Part of a small language model's weights: 41.1M parameters, learned positions.
MLP neurons of a small language model. Each row is named by its layer, matrix (up: input weights) and neuron, and shows model dimensions 170-340. Each number is 500 + 50 x the weight over its row's rms, rounded and kept within 0 to 999. Numbers have three digits each.
A block is one neuron, or neurons of one layer that tend to fire together. Before each block is what it responds to, as a language model described it from the Wikipedia text at the highest values.

Description: Tokens in the middle of film, song or book titles and their credits, such as the in Rock the World, Got, colons, and ISBN 978 pieces.
L3.up352:526574445478496556465519481546556494512511512519525381534494495591487493460464522519512558423479432567585456503450501512475498570482425405528533493647539507451577498464442455316545488505485558490463524476417556506516492486495464465589578451608504489558451455487480433610469448433502545546485479559470549463491607483604471546500476464508490478526372482534589564501423447504522545570455446560514569543526490406492504429535479480540561403480447466534484520528464464489462494580532603471401555531538525494559550477442
L3.up989:452539456478516507464496476472462424566443570482491564524474459561499462488478450597496532454486581566517478478479442480511513512513462542529610493573551484579534530469531541520484529497522551495504461471433619530511558500455436566618476534511511491488495542584488512549507511435475495562479407598497475507532516460612462550413507515548549433495597581566456497440519479436541465475516455485471444496398525417515515549420466451605578391535450550567446397559530458574464548408541518482457510518503537409592592531444
L3.up1141:537426549479478596480522624444490447548476545472481493534538465498489546495534439521576453478517600539560446455552479494567515480499467410507462509513434549603509596553477456528489569582567545399592563474499623493450543507500551553519496487485533485469483444594514437503538511488468554522459464585433516580500593523545467526540495515398556417552490429526519451485515554441527561408520563475520507435466490522504487445443508554432472483515515523550494464505554502540483517462481470434526506482511534467509622524468
L3.up1788:560423487599493568456550471469468549434519499551533537598549447490510403558542521595516459343443470470476538441486576469505590595472469528520535491503553512511484490438478503437450545519487489549510408507501517504499499550534419557532522416472504531454530567472564437500494557432543476573485477551506564397457586581558550500462436524490533483516620477506498571589464447555482489533484447498496521507478514479480562499505518457484491483548497579508541567445410465557516514652512442559491476568595616470537490522537

Description: The token in the final cell of a markdown table row, just before the closing pipe, e.g. headers like Length, Ref, Pts, or empty cells.
L7.up214:479515473489502345628549529582577454511560511434535513529561553432480473490571465508527555530631557464532502503520470463611538335482419583437466501510495515572495540496510468531337468556515433470497609452506518523580595503514454399477434507504584536464481517676452466480524508512442539500449472464513515488550501476481543585485486516527457486508529512496407563562478524508534490488464530483495527604519497566483597473482577577515493490554517573434542412527496468537480460560537450500542510555609428491523497520483
L7.up518:604514487465479480466593532501517506537568540545575497515538526433478484524525512542520506516520492425425435429479548544590572434465538505518490433571449543516524463511534528508507524502531515392486409509458507498553519491446478448489476441442507551595489446438451439404419483540504438527456433530556490512569537526529551464377570516577487585515504606500458490554507465513516447542500534490463534535504594579478459497513541461614412512535575599476416410512572561503567442502543532651539425425527522536560511473499
L7.up993:530458507541377477545464551530546458531479532484397466527544490559517497546497442503474505508453497552479472474474504492486471435510455507516565451529475571572449567512535459516488386494549477449407585497545531522514555491582538426520512520582564571458407433507479446513516469419481581561443444536528499485463501522505522628491561555545479517435596429451547550512543464411468476471428528513494535577556553547550535556485460489470458515504484552466519458579418554671404526691500476484447480496445445496456534485478
L7.up1011:558539467542422480606517594445541493503458548472516485540486500562446503462555416512507484474566556448497506392473478545537487407597474574541416504607452480509482523490572512456436464483535535407522591487469539549543501532606458486496458583542467499538453473539539428548441515530473604526436448612528492486503503520475504556502576506489443484459528462532526539503526530565561443483439454498475540556588530499462563482486613501482453471580466470464491482525485446579450526543518372491487487591558488459479554454555
L7.up1204:532456436495438423607517560505491427472463529491550522533520528535445516511594436552508557539562529410445535503547486539563521375491454588429482485484492453562485535552544515469444485513465450380510507413432507560587504525560449414458469545524486597448445529583490484517503489528481625512423489616560431497464539534484569532483537519486473516498472466535460638558444542477547467443460444505412496628646494581517589521413617464479523484520498535413494582491452436561453446521505476495573443497567508486517506477520
L7.up1505:537499467504399538618525474540604398484551597465556467533495556556476483440517499490509473504457510488425483419439490433568485450505549499494510463494387466583478406440439486547486435529560524464499528491441559565512558577487457494495524526553523542504410464522452467534490513551566491532470461511502438462508599565535494555501452571526420444493551487456539516596492493494520543492435533514406475601565512529467526542566524427584495528506532600501517402522463422522519497649631476445442497539606484469521464399568
L7.up1785:485490411527477436585513483538473490467432521469566512528486497494447446533529500506510499454443623440381530479511538539536507375484452620430474508520498495609479503422606498515364455525467445525520573505483508620575534493547446495518498544513573521460502503669514459571502577518534615554411431648522542496448514541491592480451516513494424481445468518525471499570483498446541473484433484484445521652554513539526548524472595560480510512550545500438555531500390480567455468466486473481482484504483445480474457515559
L7.up1945:494489385512431386638521537551590466464476526455443537503523542499476508458634479500503585474573592493447496454563474487583476399499501618497502438559435553534527554472535519472426447531541436404513532501445500496582517507521469427441512453502500498511499530637488478501496490500476579561453461496559522474551484542421532591468528508508427500455523482428465560573534549494485520443402508502432500557558535518511550484505635564560554526533440538426486533487491368540406478554510443519445467527538452480455440503595

Description: Word pieces at the start or middle of a name or term that already appeared earlier in the text, such as Ro-ch-ambeau, K-n-app, Over-w-atch, Peel.
L5.up1018:510514461599556525424454523467521466535557491492424539533465480520508534517514494496515488501556465498441487431516461576481477357453510520453535519439535667610507529497491562494501442485556420530480499508362532538498604482551527435480570492523464634558499452461558457581589549502555611500441499484497471461478482553501465489473440515474574352484475421506504577453503513377474482572464517541567467601493483528447507487409509531553476433504511481470476429520497547579482566560453486456485419407536456480499618479532
L5.up1333:478476361530481495438479530532533469513471479457551493612494469488503516531546523535562577558500563461450543430532447580537496401447468516550452496404521599545476505523497515485458443505437449537544489513396536521479498469530563508482532515550477499524498486474596522562603509525599549447513528480480541521514504511479515459468460549478547381504453421505498584497515511399476472526450477488563430547436463531492487509418493570523566527526424529444497435480494467599528462478456453454488421389557488489517627472585

Description: Word pieces inside a name, date or field that repeats one just above it in tables and lists, e.g. Nacionalista, 11 August, the "- By decision" lines.
L7.up112:605503480399471542475539490583482454543446481437469472391509511527484426576532592512536512436481504484477518468501449452597485587516432497507539449480556487539523489621539473484551518466414479507551517533454552382539453449579520461543457522486428530491525519541416559521594548517500462463460473549530455498538460464514609513565535524478478571432484356384593501486570523437479507517525457461563470543533417515461429451540484517538501490488575511487508452461509495492461481493555453534497522563428605561548502453452
L7.up507:462402506511479530454504581542504518590495526482685495551534384471519524412442540467519545597485498507418500487524453532427491529472472532562473518553541479459510527541495474515499408614395535487464580448477492412468452523475486363423545597570525463505559463482556526527484527483567447479494451474475482480466456431424569377552508515506439490488484552472420605600509508477490477491406396526500527502511555586453519569517397494452523471550475584510512541442525440514465514480510484492569462527659465528448594480540
L7.up557:483507563512462604411500575469415465444481546435506469547471494566493511517481532585533540398541528413457514437461497506532509432531452435550475523415510540446572534508568506448554545471433465493478504526484597479460458531571487612588417506504539608469581485446498470472475542578594493516456450461403557482554576491482527419495561442570615491489538464460440498496567514521504595536498515503585417444453486505498482489425495486439415499506550555445472462567437593528511506417519461543507431470499488494458622440498
L7.up706:512512447539401508419477548468551451564433559456560489521544488532443511530540483557566485488456531491487496512483537497496550463540559458525520457439494515597488474537506482429505502499429450382496468548486530590490452554546444526482512541513510576463495486445530523550564490564502557473450514474435503444490528537481485452523462567480489546591559528490506540386527551472506505447515451494584479517596534570514512488426484520533571511492506445386567413511441457608501535432550476524474499535533515374510579435543
L7.up742:483500479493552513458468503481425432548566510438481590513506447445501596471541465417471537525610505553542534477577457462503454446464546519500483500443567533486517531539596528522456533489511479539536556485517452501388576462446450496415451607466550480446544490432569413476532563435537492541475490511474489468576387505452462483559503557447414396454568507424522460512513531471491471483459504464512596484488389559449468518510466585471473422504512514431499510492538522459474554540379412430463488535547437467487444541463
L7.up1086:506458500512536577474517582522407441529511500465573526426509499494455506506507519553530533512556539500390466441432615462519516470510480512530491515398512520507499496577506445495617462466437437476493537509443558458454563551528528558478487570469414564490525504510509504514461582574602450519447520514513522487578497397484562509519508436550504457463527408352433483574573523529511505515501484418576476450503531621571441555442476589467503522455581601420496454479481478425522458497506435497508436479539518591452617401488
L7.up1173:484562542518525506499477497524524437497554515504521513392466509475495503468481557466581579471503536592389419500552455472549482523493508441516510479446495498537532516518497540500582554527524475520479558461422608499435511499518531473489536453511383493431546477604536494553481559590544571533438483577521517454518612446437483530503405492506409541474509545460479483520465517559480509454478501421587527531535577558522467519481571569479509550465479475477429427544536482452568433557413457483493557364541423588434488497512
L7.up1278:559492549573528569449524453557457488550488536513542508442546547544460396438503533551565452432521550520462457469460524432456563534440531411494506467510443478558509525571533528473540461479427505469452518471468628436429544549553468541413489500487492498399411537526477529518492555472575488524469458561566515474524516496611567481505513516558465567510511455467492477486525463472528555580577531510517487540476578407478452471458481483494598424438601609518467527530368561506401510439515439474468433483449550523460603451535

Description: Names of countries, states and provinces, mostly after a comma or "in"/"of" in location phrases, e.g. Pella, Iowa; Santiago, Chile.
L7.up63:469468532575541527547473489457491428491410532470461560489449526456465545528599485488501425507478572503474483513524585514450513442547512483538456495495498481625582566546490540537439520496506530438607455616543533505485465555461453489517531495520451473534512476532502470520539481578533598493466469510455590524504511524525604407449492389510485553628466494511477486547566531394507474500483559569396474505435463458418573448443487504476513505514575478588580434494469549559519510420467488475503488638626501503468524470535
L7.up132:504464579447502503467490534481502459525434542473511464596478499481516502543457564475582500488549474457458478438494481537461576501516510508496498503581531557416511594478484463575484561590457448456514460464596551441491456467444540462489509492600517532467532437557490556480541468508545525430468483420469548480541578493494577519441519463454519565512463459513462448486585507552479509415538594450385523484545528545426452525507524507539482593628505504482492475458480535492552411484478577439377469511545507524528508475429
L7.up204:449451537513501504527513475582559446508510539545517511500473547417453527500498492536540483471450493474512426501497541474472489447569527520423486461515450483607565561508518507531450514519549330421548609454546493502516505478442486499481499414540473544454530476599482573523577506560514475522450497511473595561407524549539582489468558487417536570603480506448488574471523457494487531392530580530461475531558494644400451491503547438485510547499550564481453475455515509528535498535453560442503474571634527444604532416499
L7.up421:449526538521520512562535628577474482515414586528487544459430537414479564539511499484485508429454589452531399531481563518518522476484484535502511581508443434423505555405420547549460490492549389501523611531496541549526534530431417511472466488460499525520517470606531477558512418532519500453452481487489500530470500518446492640508550535466522507572492533490510476464549493433531479421529575595399545441549476629459460402539487500486475597465443549511569444515531465533489489504474526463505478522572472475480542387487
L7.up767:433493475519438439574530562545375521521472577493487560510518492444479455457511504542562446374497525456484499424490568542545524414510415538493503456486452562478589445437497495560476527535533527411475489501543521455526458492470510509524431537458512570558458478552437440451438502571471499485459434425474542547519497468472555491510559483428440584544535452513430417521523464490546433385520572528492472527470470502421487512482450424544506532521511536512509497534457504566612477410524634549468424442640459481543458508462
L7.up840:522486473437368435493471522563444538521557569499447516515484508505473561513519553593528588427424484545559486524559505456459476478514525518482515465454479563430513511495471516551494527513436474519552468502482567508506566545555539513524504403497512604466457624490386490534531410470400540485467469516445603502476508579503492489567482444500483549600461558534512494583539552456516489458552551512489446563518497557455539476509500468524428505462628422388481491551514534518458501560543629521447504563467566453537576347464
L7.up850:589484473566509543437542418547400467546474508484456540506425458512441507538532566516607470525503481376533500536509515461557532398572470534495482490417501447550532554532541536550449458454410435475531554570477557483493378493463547558591436414459444462486545533528426522589534532573552535494472498575484595448450550568540472504496544561483427477557556504467553430514553451522539484451560531444515441497533460467461501547392503497420457543533560475486442434459526491586477465447464485541554592457463519527545494527473
L7.up1586:485537498480461446500487515477487444523548555489483531435407500411448489541533577484505526467558479397514478522535516529466580435481458446594459515535484556530568561516519536589514500498501468319552450564629540399506486490482472451538436456433483516504526468595527551477580505547503554501473468485481570458430511547477515456446562502410522478552424516446556509569534522437572467475546562551467391446553477570375545454485559517455483580580592514427509472501532532580503495480487586423532480552592444492508542386493

Description: Names of states, countries and cities, often the second part of a place name or after a comma, such as "Pella, Iowa", "New Mexico", "University of Michigan".
L3.up440:467482509462436487452545496490520410496510559453564433557527534487476450532534515494519436500534555428478499499534497527458571529540447528503518499466500532575473557467508481530482520451425528455574438485502501475450465532545546501513495431422486526528522516444539541578609534486551538482458459479541537428465509461496512435463567469536549559571498550418442428603559558396485538396623559498553507523530504486493643460483481452467431556554571519487498449425466525550442543423535529481576422562604581547482515487472
L3.up594:453534460544514501461504478457528455463551533563515466512381503551494445498488520545593458482555586495485505474527506527502551531481480514505475460565484441565439540476491511527484535412420549421492403514432563461494484503594555508496479337440520447517544507521484524545541572512565605507469446494559560474576508380501504537458524524486538581545457472466442450545490496464540590457597572443461496475528462523507562492443414467513506535554474514508500436382541501594473483417481538536544427535415563492487537553483
L3.up1554:492459563549545478464507508545504459402574513603437448492496548495480485578523603490560436480472522473475484523502462522555491582469451464470392546479498560513465534517555525505519527462438509490528548523469564485472519522583529510528497347456522475516512549559562511560559439499439645425472493500611624486398511550482394525520537444489431466541413438528541530520519462461558482513594424465464448460592472565493469384491547503470530541568544479560468533435529457463463431590463556462521438499475535544515541527488
L3.up1937:512487464519460454492510503528552391511577514511491559447475483550490484507601574513564475522561555511572481519516528479521524626510474444564468398573513504511506474463522514512486467465401474441499496515524591542532540567520456536538425331511497536497472489494482509515573496493422566517469480464508519580455450557481534561383419476484515636573449533504505517383516551580531484457568521476447516506547476532455594456467485564469489488524542468486515546493504461533393485431420478512465571472510631516477495518467

Description: City and country names and their final word pieces, plus nationality adjectives, such as Paris, New York City, Bulgaria, Hungarian.
L5.up166:471444485480508494484529406522471449519467472642466448454398471458456444538577492539561488430445501473456537487527445536494592636523454452661538475551531500454465527520487589448497473492485516400546474535449538438578448487520478424534479460526476514395564529581483556511555494564510510561460493506591531511479536532513587485481498490425570507560523487492471633390564531515551535520504570492575528523532474560466490509507580451536464447525538559512421437466501516500411512462478582492492511502526592479490606549465
L5.up355:527522524523517482451488501485511415493509480527478479516447491485460480471534508539491506563433553416541537411495407475499465520608473551519415476540509427598428582568526559468507482512415456541544519562416651440614514519538526518488510483466452549398555540543469485564546441474564550437478490535484571392443517505534473558499507460454556441488611422488577537505462525449543548429586533475489506545562470506426528462437473431440505507467581490568429480472521578537460544508554540470552481503443587575609576484492

Description: Cell boundaries in Wikipedia markdown tables, mainly the closing pipe and line break after a final numeric cell (e.g. 162 |, 3:39 |), also dashes and pluses inside records like 13–18 or 0+1.
L5.up185:557458420506524513561514535447586433521608540447447483545564624509458512466554451506520530512531488473467470474515522446645475476577446488447458511496583479550465478515444504519560456446494484475491534525405503504580623545583493462521496520548482555503457483528506462553446543588449556466418460414535453499564492484484536628439523537499480503447575490531533465596479488488482366569503513566429561567532496490554593516371462582521583495588547576518603477531445431452461483541521391490495557524573491451437460460495
L5.up1837:512463428529483484548527432504493489514541581473486564569457556541450512520550495501514405499513531429559476515497425512498492511499435560503432416500508517524503503454479485544547551553520474490556583583426541477555555570539440355450531541519485509454491540560466516596498472464390596509454442543573474475505456545499551641490525548473452500457485458517524474542472465466499340433426522544394566559548519593533469438514548551494581448506459524477509524484481411565405508577503500552493510518571469471428481471495

Description: Middle subword pieces inside proper names that were already seen earlier in the text, e.g. Ferencv-á-ros, Galatas-ar-ay, Sz-ina, Busch.
L3.up166:559423385511535492411512507532530549557554532431501576587445472478506511498589506498491509414507562475497508448547513492536551443483489516571463458418496588572528490552537477498424461418441503513623475555425538414461514492509573441484485550459583530501526483422531574542580595543576527510468449464507520481541491602493475403469471497484591383479590388460497520606534599429510487559492504502618530514475453526461473481411439566466469518520483495432560379491464581591449507505459395556429460412535468516441563468522
L3.up531:547499498492448560460574503529545439560420464456476472544492460584448559516531517418627522486550515528500493451425587518526520472446493480552470407502572469588484511521522397521498479507438455463515502575499545518435467461525556436485500523487472584553510513476532444436530517576496534530475512450547496436601550526516576407525573494529502503530491443435554502565592567494516554537558470547606543531592592539509456476489457522503457499505455446403560462477471549485474545402463470523418567488573421509419467492488
L3.up1030:501504432557606435527523496609457450481502492460523583561525535510463520519540490472521560392600461524483499401438541534486511418394460546518528477459485520559450514572534470486621458474365489520547458516443513451452583473529505547448560522519394539492485539488515459580505555530493519475485517497472514524596511446526516418484468544502488524457517457377438477572519556451557515544501382511542479445504496487572509527433485637420454451438652501428542470491487547481510503442441478539463507507555467511437522474465
L3.up1791:492506437518542532531572500531513457418526466475478562637487514455467526487559483500526472410575451542514459424480553491519513346434461518497507474453488491570504533538536464501685462506407628487521470529465528473457598486519453511438539532448355609466482507497503450539524490523554527483483509500450492503548526485510524386510529572501466548483500502450425422537502559460544470539487421546534469486586490538563521553514531611444478480550630515411517495506515531497497492463431502508471501558544470489405531469457

Description: Word pieces finishing a person's surname after the first name, often before a table pipe or comma, e.g. Koh-n, Morgenst-ern, Moff-itt.
L7.up33:541549492455429467521532472543517445426495488560512454470529540468425395522446485476550536517492499464549454524549514532476572592577537430511480353509487416566564494456498523530436550458446420524587552501503493498541467474534486528453470407459500486553474572488492604496535494556498511533468480531582765414473526521469502473514480505392534553544452537490554537432574475553546538433498526508451490522617481540444535484451439577515488555464501455440520475443500436492451500480444417473491506590521617531556432497463
L7.up133:457546522552410528511560451491553555498542566484447423381565538453441483530592449468559551522420444574524436506527537488557578532532541527544519455506502525596522428493382430464482470464516544438523558512545506491600490495581487462513535382404496488461406390516415621600472585564562577513462456516529483511496507530532564600506524528448469509516565469453588396528486457510551562484465525515520516451537465404458562516488452585527506464501431456481469485550488596504521526474529444626453592490457552550527477505447
L7.up325:409540506499547472495495432497473529551371449573450415460413468442507546527571521479459497481462489435512502513500504519541550557483530455476460457525451433471525570502544470500488482516432525541554514513475538523518405439527440450535493436502523461478468569470514520559604459444536596541473504566590571521506511516520605539535504646463475570588491497428550519558494534514547532439543502510541469514523457520603570540418466589489477533507535598495486452427444481491371421431517506525509460468472486546476488577528
L7.up463:494588447521498527543491464455508392484465508529455539514498573555362493498545423501479531585540527541507400576529462537522589534473581529517541452504442507549551519527523433467472470450473477463556496541381532526631527603510524492588511404474536520504423521517468570476514543521474527581459519490575545498575627512583545547541555515543471518571514491539528426529418505493517537504440532534472538524435425442550525547499451572518461407453517558583541453476434532555521504559511573463514530494460562550509484530470
L7.up836:429405581491491474494499401436514396520369489548504587489545468578494454524542542572567533540450581526478523477521404430492515533544573361501524377551505490449457481469576427477532537459537421561509566642516463501624414528494539527523453444569485446486518559524494442512571511582524601519487484512617490522513491487493612446450517551534513508511533476501529544515535479481509512516481575580507430555508497582534541558477543559523483536492518498516533455495442520497435456496386599515464425511462500447450453602539
L7.up1316:471585553562461491545540511437492426554469485544461383494491525511263437579487459505577514610504511508583513475458546453556532537568517458512556397511477484562519452584408448433457492516526459448584547435580491434556470607583605554545536405421488486501424438512500574456389466566599486488481523481539544502541564490523473573464479474565540539456450491510534511477458477624576517552505550559569520470487523469529536541417522474533468529503454527490442493557442525469508476529489472430559496459502524484470514520485
L7.up1401:534494520459519611501486435469540497456406528465420464388537526506395509495570445524578467472514534468523460490487455464513540529564551543523477472603556419597643473526562468538421533515426455489462453516474514488560435538600546494577520529419524468469563544501479632493590495446512567462455487524635604448599590481506526502478538558503488561508582517455517462535454482503520493520546560465450494525515429505497510500475458488548477521518464520565563441505438553584496445527430517525491433473456587492495434500518
L7.up1422:527566501527498542531538490492567412528424509409468410414548473505459511502625465501565418580516552482516451537499521454526515566596504470558591403585606467551594495479457468479500480471446512526627451458550505491611535467504538491542518439423495467513532432489507592528495476533491492574455498460535492472551648554569512541478444579530460603518532569518598408496426474534521535556524528514567562497561462512465452464529528628517388513481507542534491404528416559545491502554496426490440513503572539481487583491480

Description: Word-piece tokens with g, k, z or ch sounds (G, ig, ag, k, och) inside split-up names, mostly non-English surnames and places, e.g. Brats-ig-ovo, Nord-k-app, G-ottwald.
L3.up213:505501455452573543481551503591545437480559500466522496549529544538482500546485505486519569484449567465554540434475496369484496437469461485490470529523585573469479569557495599519479503563452462487480483474503518535498598517444522517409479423372528634470428510568525513591556496495541475426438513558501493561498527497525400533527439521473439515477523463561490532580432417481515516492587520444470472494536474446533524438517487485497516498497531461489428537436539448441547458569481486433558505510471520507451573497475
L3.up715:556518457486367581443511552456461543488442494468526514508476455440375404538482482552486514422486491518526513447484604493484538556515481490540441447608547493461439485461536492472534499559519501452545431449538508530484563617489517440511523519606495470557466388474529456436563406486507557476467507457499491526529596509500546499503484489507604507485477502545504475477450442535547573456456624523494465459484462476448551463450539445487557553517481515481579491437469415542583475506495516412534554567498530464475533479538
L3.up1154:537444417460420558492510552594558548482517509483423432526558506467415435527435501508548505430526497544537550492470517456505512559497503430500529371625528423449497600478569493557499493491524495428431476523480503510567362524547516577500497411501492486592451508483423536520525408463533514548475487525592512575410494467570551581415498440468489619574463515590474497555454416562555487374554598443448578468505478384449549598494546469512452525480505449494542543376538440535421463517478597509532462442479529544459488491532
L3.up1590:545440411502428544467536501590497527532451507524472420537595564475437479600495539559546554457490541525595490502465516384530527475451520460483536409536401473437532456453564446567480488482539552450441542526498535512586445511452540459553519440484531468506433544557437563485544449642470588489470497533565552517433456465556495474431560479514493476525451470611530507440444466580522516506537507495485497504529477445480526535503523551509585496505505483448564452449386414537509440586538516493514553473468515502500508539512

Description: Nouns naming a creative work or release, mostly film, also album, song, book, single, movie, usually right after "the" or a descriptor like "2001 Hungarian comedy".
L5.up699:584500408406496499487504541525459553568516526524576528548507536580479528517457494518470601451574515541465552459468486471498514453452523470527508383584514485507580474537448485375479473425505544421418469402485519551430475485480537461533587490496503525554450508442549538477533500527505486540471474496489462463528490587536421435480459485580454490612465450576433557468433499532508448578511437463445480584544523510483528521541534559498541450524492481566541482573501498628449460498522426496476479485478584464499586509519
L5.up1149:540531510535564547484487518556537427491516531427488477605468429599489489488503480540482474427524451574631552536476385496523486572528484392543434517560454481589517507636462477419546520420581501492504448518446557472539393511543481494557504435529512557464466413481422513494546426444467526477475496595536503434564506446541530513506517525410478487601561537453631520438407530434476472579538463477574537522477479416446575405432480429564477406481429443578466465493560506588528517513472546520415520454468458472528523530442

Description: Tokens in filmographies, episode tables and discographies, often just before a work title, such as as, in, the, |, voice, Madness.
L7.up289:478505449574468659440530498483426445463463500560410410551504511576484404463511506565550533565516501561454448485506466481415560557473506461562491479569537480520616467403493472482542475408388505564493459477447519504516514588434596491542558537640510489452554522541503448483367453472533535465470460500510457505418629559489521555606484484466494444603472477555589612509503506466506520632485470569455526475519547526491526489516553445563601516518480575502492501546451462617504510455518563476514480493495527465454538527469
L7.up646:517392507535501556449480551440430334576390502489502422418471453516482466475528558506525520569522503509511495469462456531517486519500402387601488510579408541471479492524564452518523460510538529441581484490460519372539443581499483460474489547545460459443555448461548470480451498538472544521500437419522516468531548509614519459528454491476533481455536498542522456528373553501518462508477505548483532469584570541510536469370510437513504433454563556511472426524487462493490467413467514449547487448572363587548484507463
L7.up667:489553500498529542550528518551431428591480566528540477514504465567480436492495532584501506484492485421550483545461352511490525465531452432548433521610562512509491564568580461457505480504496501505493522423444556478444527536481537504503572491595491534394492468482549516514491414495457515378484420534528457416519627473570486480514500581510444508533491486563541466549461450406517585624599568514529441562518587499505534502429583460575472448505517534545406471533534502512419477483480502539519479480467498437485552473444
L7.up714:460530593575585549465543561504438476446447501467495442473544502508486471467458490565491553552443498529435504584556422539507518497517478477569492584556483455489492456492473559579530425518528456522511528509471613481526534486520434456502581533528450501508494463540601512589420534521517551459482487464582455535491548379482545432491492485543484513388450538561504442503428473409491510517587581529434578498405578359487505505469601524551529492547576477547475459584437531526521497510482358486542482550514553544481500471472
L7.up1210:517531483409427544520502526470523482460509532509513420548484517609469425551543564512491636533506547442478435421452433523577505437426510449429489525636524449482551495555585506480554449461529585492493510481466539485517472529589497505511563555503468468478502476449470533596500510523475533419466420349576476513561573533563484601449502467560574527467371380516529505540500487385527572521504546538493535489518567360473472515495508456572481472433429440559519417526432487527498528400483480572477514421477482558490528444539
L7.up1385:502569436499494462436516517482522484500469563466567439512455477585471543553446475473554498536533534519505436444516405563539493603456442422468524450564433553464501600471426522522429530483505586502534557526432582493493480500452428530579521448531566499438521535518569513549537465549511631468476437460516450527566630512593452509541506494473503443486410481522442471429486568490488503474530589516570498538535637466498540446483524472603389414522530484576461424532511499482533518483467398539575531415489542557543591466436
L7.up1584:494497499464561431450485544468473527543521476568500538537585424533477486571497601615468481462455520456502504386484401516437505582498519406435445483640588391558552549606541472431484491392473535509518511376486589405463489521553477437462477491544549491442481617502461551546512435560486520499466478498557520475598635497514398560446505550537537466596552544393402509447413483482542565502492491481516495457467475553476535448503462536514541399489483476521474467489529591585402521446486426480576546470513497487569460529455
L7.up1719:437525487553498570426533424483532427576488534488540492462536401576473494442546528495546620484523509548538463481573390519450497563447348432545559533501558550515522513518486524526507570507520590512566518519360641462493478512488509535464549465644476526447524450508446393494513546551471503478462499460556467449565548515555567502534515559419554510521503453540508488493532514467518493402441512539541491549571515541498553495510489477530507465458504474555545458535546460471401555535496516446502572492533446454522593475388

Description: Last subword piece of a multi-token proper name, mostly surnames, in tables, cast lists and credits (Fog-gin, Cav-all-o, Rohrab-acher).
L5.up1236:427562588442565657539550505537605540582489487475470360516525536437372434486420583569585501578404496446489494523465605557481583520589529430455453515551476422483397432488464523461477516486512466513478560434538504426494481519450549518556523475444454501483531515580423552524483482495528521531491543462483517491487523527498464599455551458478553490463521474596444489439546443468567544459526611536420530442421473507471443569450512591508442559462390526462538502460521504530420524481495496564523548391494491527462541431492
L5.up1515:505492507462529488505513431418430465510460519481514401563540522515360469479581493504588583521535455519480477599573467450471593582461486437615469568575555503554575488557479435495507481514464512413475489419583553556535495561487515532554554521490576424533565443462526540604468456451511589493460513538569551482532619553501517606440508505458542506555458495579555421457518528473523518533490553553438566489469519504421509476456505539478492457513428573612525439535468451544425496471491454475489519535554512495534534389508

Description: Number tokens and the spaces before them inside cells of flattened stat tables like football appearances/goals or league standings, e.g. "| 0 |", "; 0;", "18".
L3.up444:578508498616551570574514547552486506521544528546474440515537578509474542531479529501622540392551530504512498585465461518520488497446469415469510480481573469484554643561466568466484418415498435435557412415484602568497525493624477494414512535480488520540428475459528557509461537495561490515448477450542458544540516583542416515435440521526434535554466573458533420463486545485504371463573554536537518539521487428499525524510482511525511417497549334498581513510484543466424488485546515550523538524474451464510520433500
L3.up553:527451559526489519539682556540495542481441487450461515521552603518505469467508553574538498485413557574438527482430468480628502500484459522531531527473454520504448500546509597476500477506550495494474540487443454457508479455570498611484463393427513509537441490554553457531482519507429457513442499515554453505458517476479520479535398485477438538468428554489566546484453472440496429533478457503528506504537497381504464501493533519622507555524518494551461442470447500497451463562487531545476579533511482422513469513539
L3.up871:540470501557390518453531468529476561366415574547427477478524531470474486526489527514526482471442433505420443591461487501559515536473492526579571513471459594450545463505481468441480461498399398450474597456513504551406481509621582432592478438569495482596488487551565590522470559571483552483459443468564466530505469592522481436494451512488387547533430489467430465556449529495493504569523479590512477580417498439481646605537504571415430587525510448456548452527457494590530401524546530471488559511440506598517486502465
L3.up1206:525429566507446512534601445555543509521525466470410556521501485489507498536618569593590516556473477549416489459478481473563507504495532457484522460516451522597482524470502494474490545459606493495420554450522493454550552469574467503507509385492546444502507460479461578529626489462491523559449496515506458507536557455492584507502434466549556540467486521495544503493473432472508467489523467494514548456526530423507542581517503425565527599443463517549454366427459544537415475565455479578492465619535560529497406505463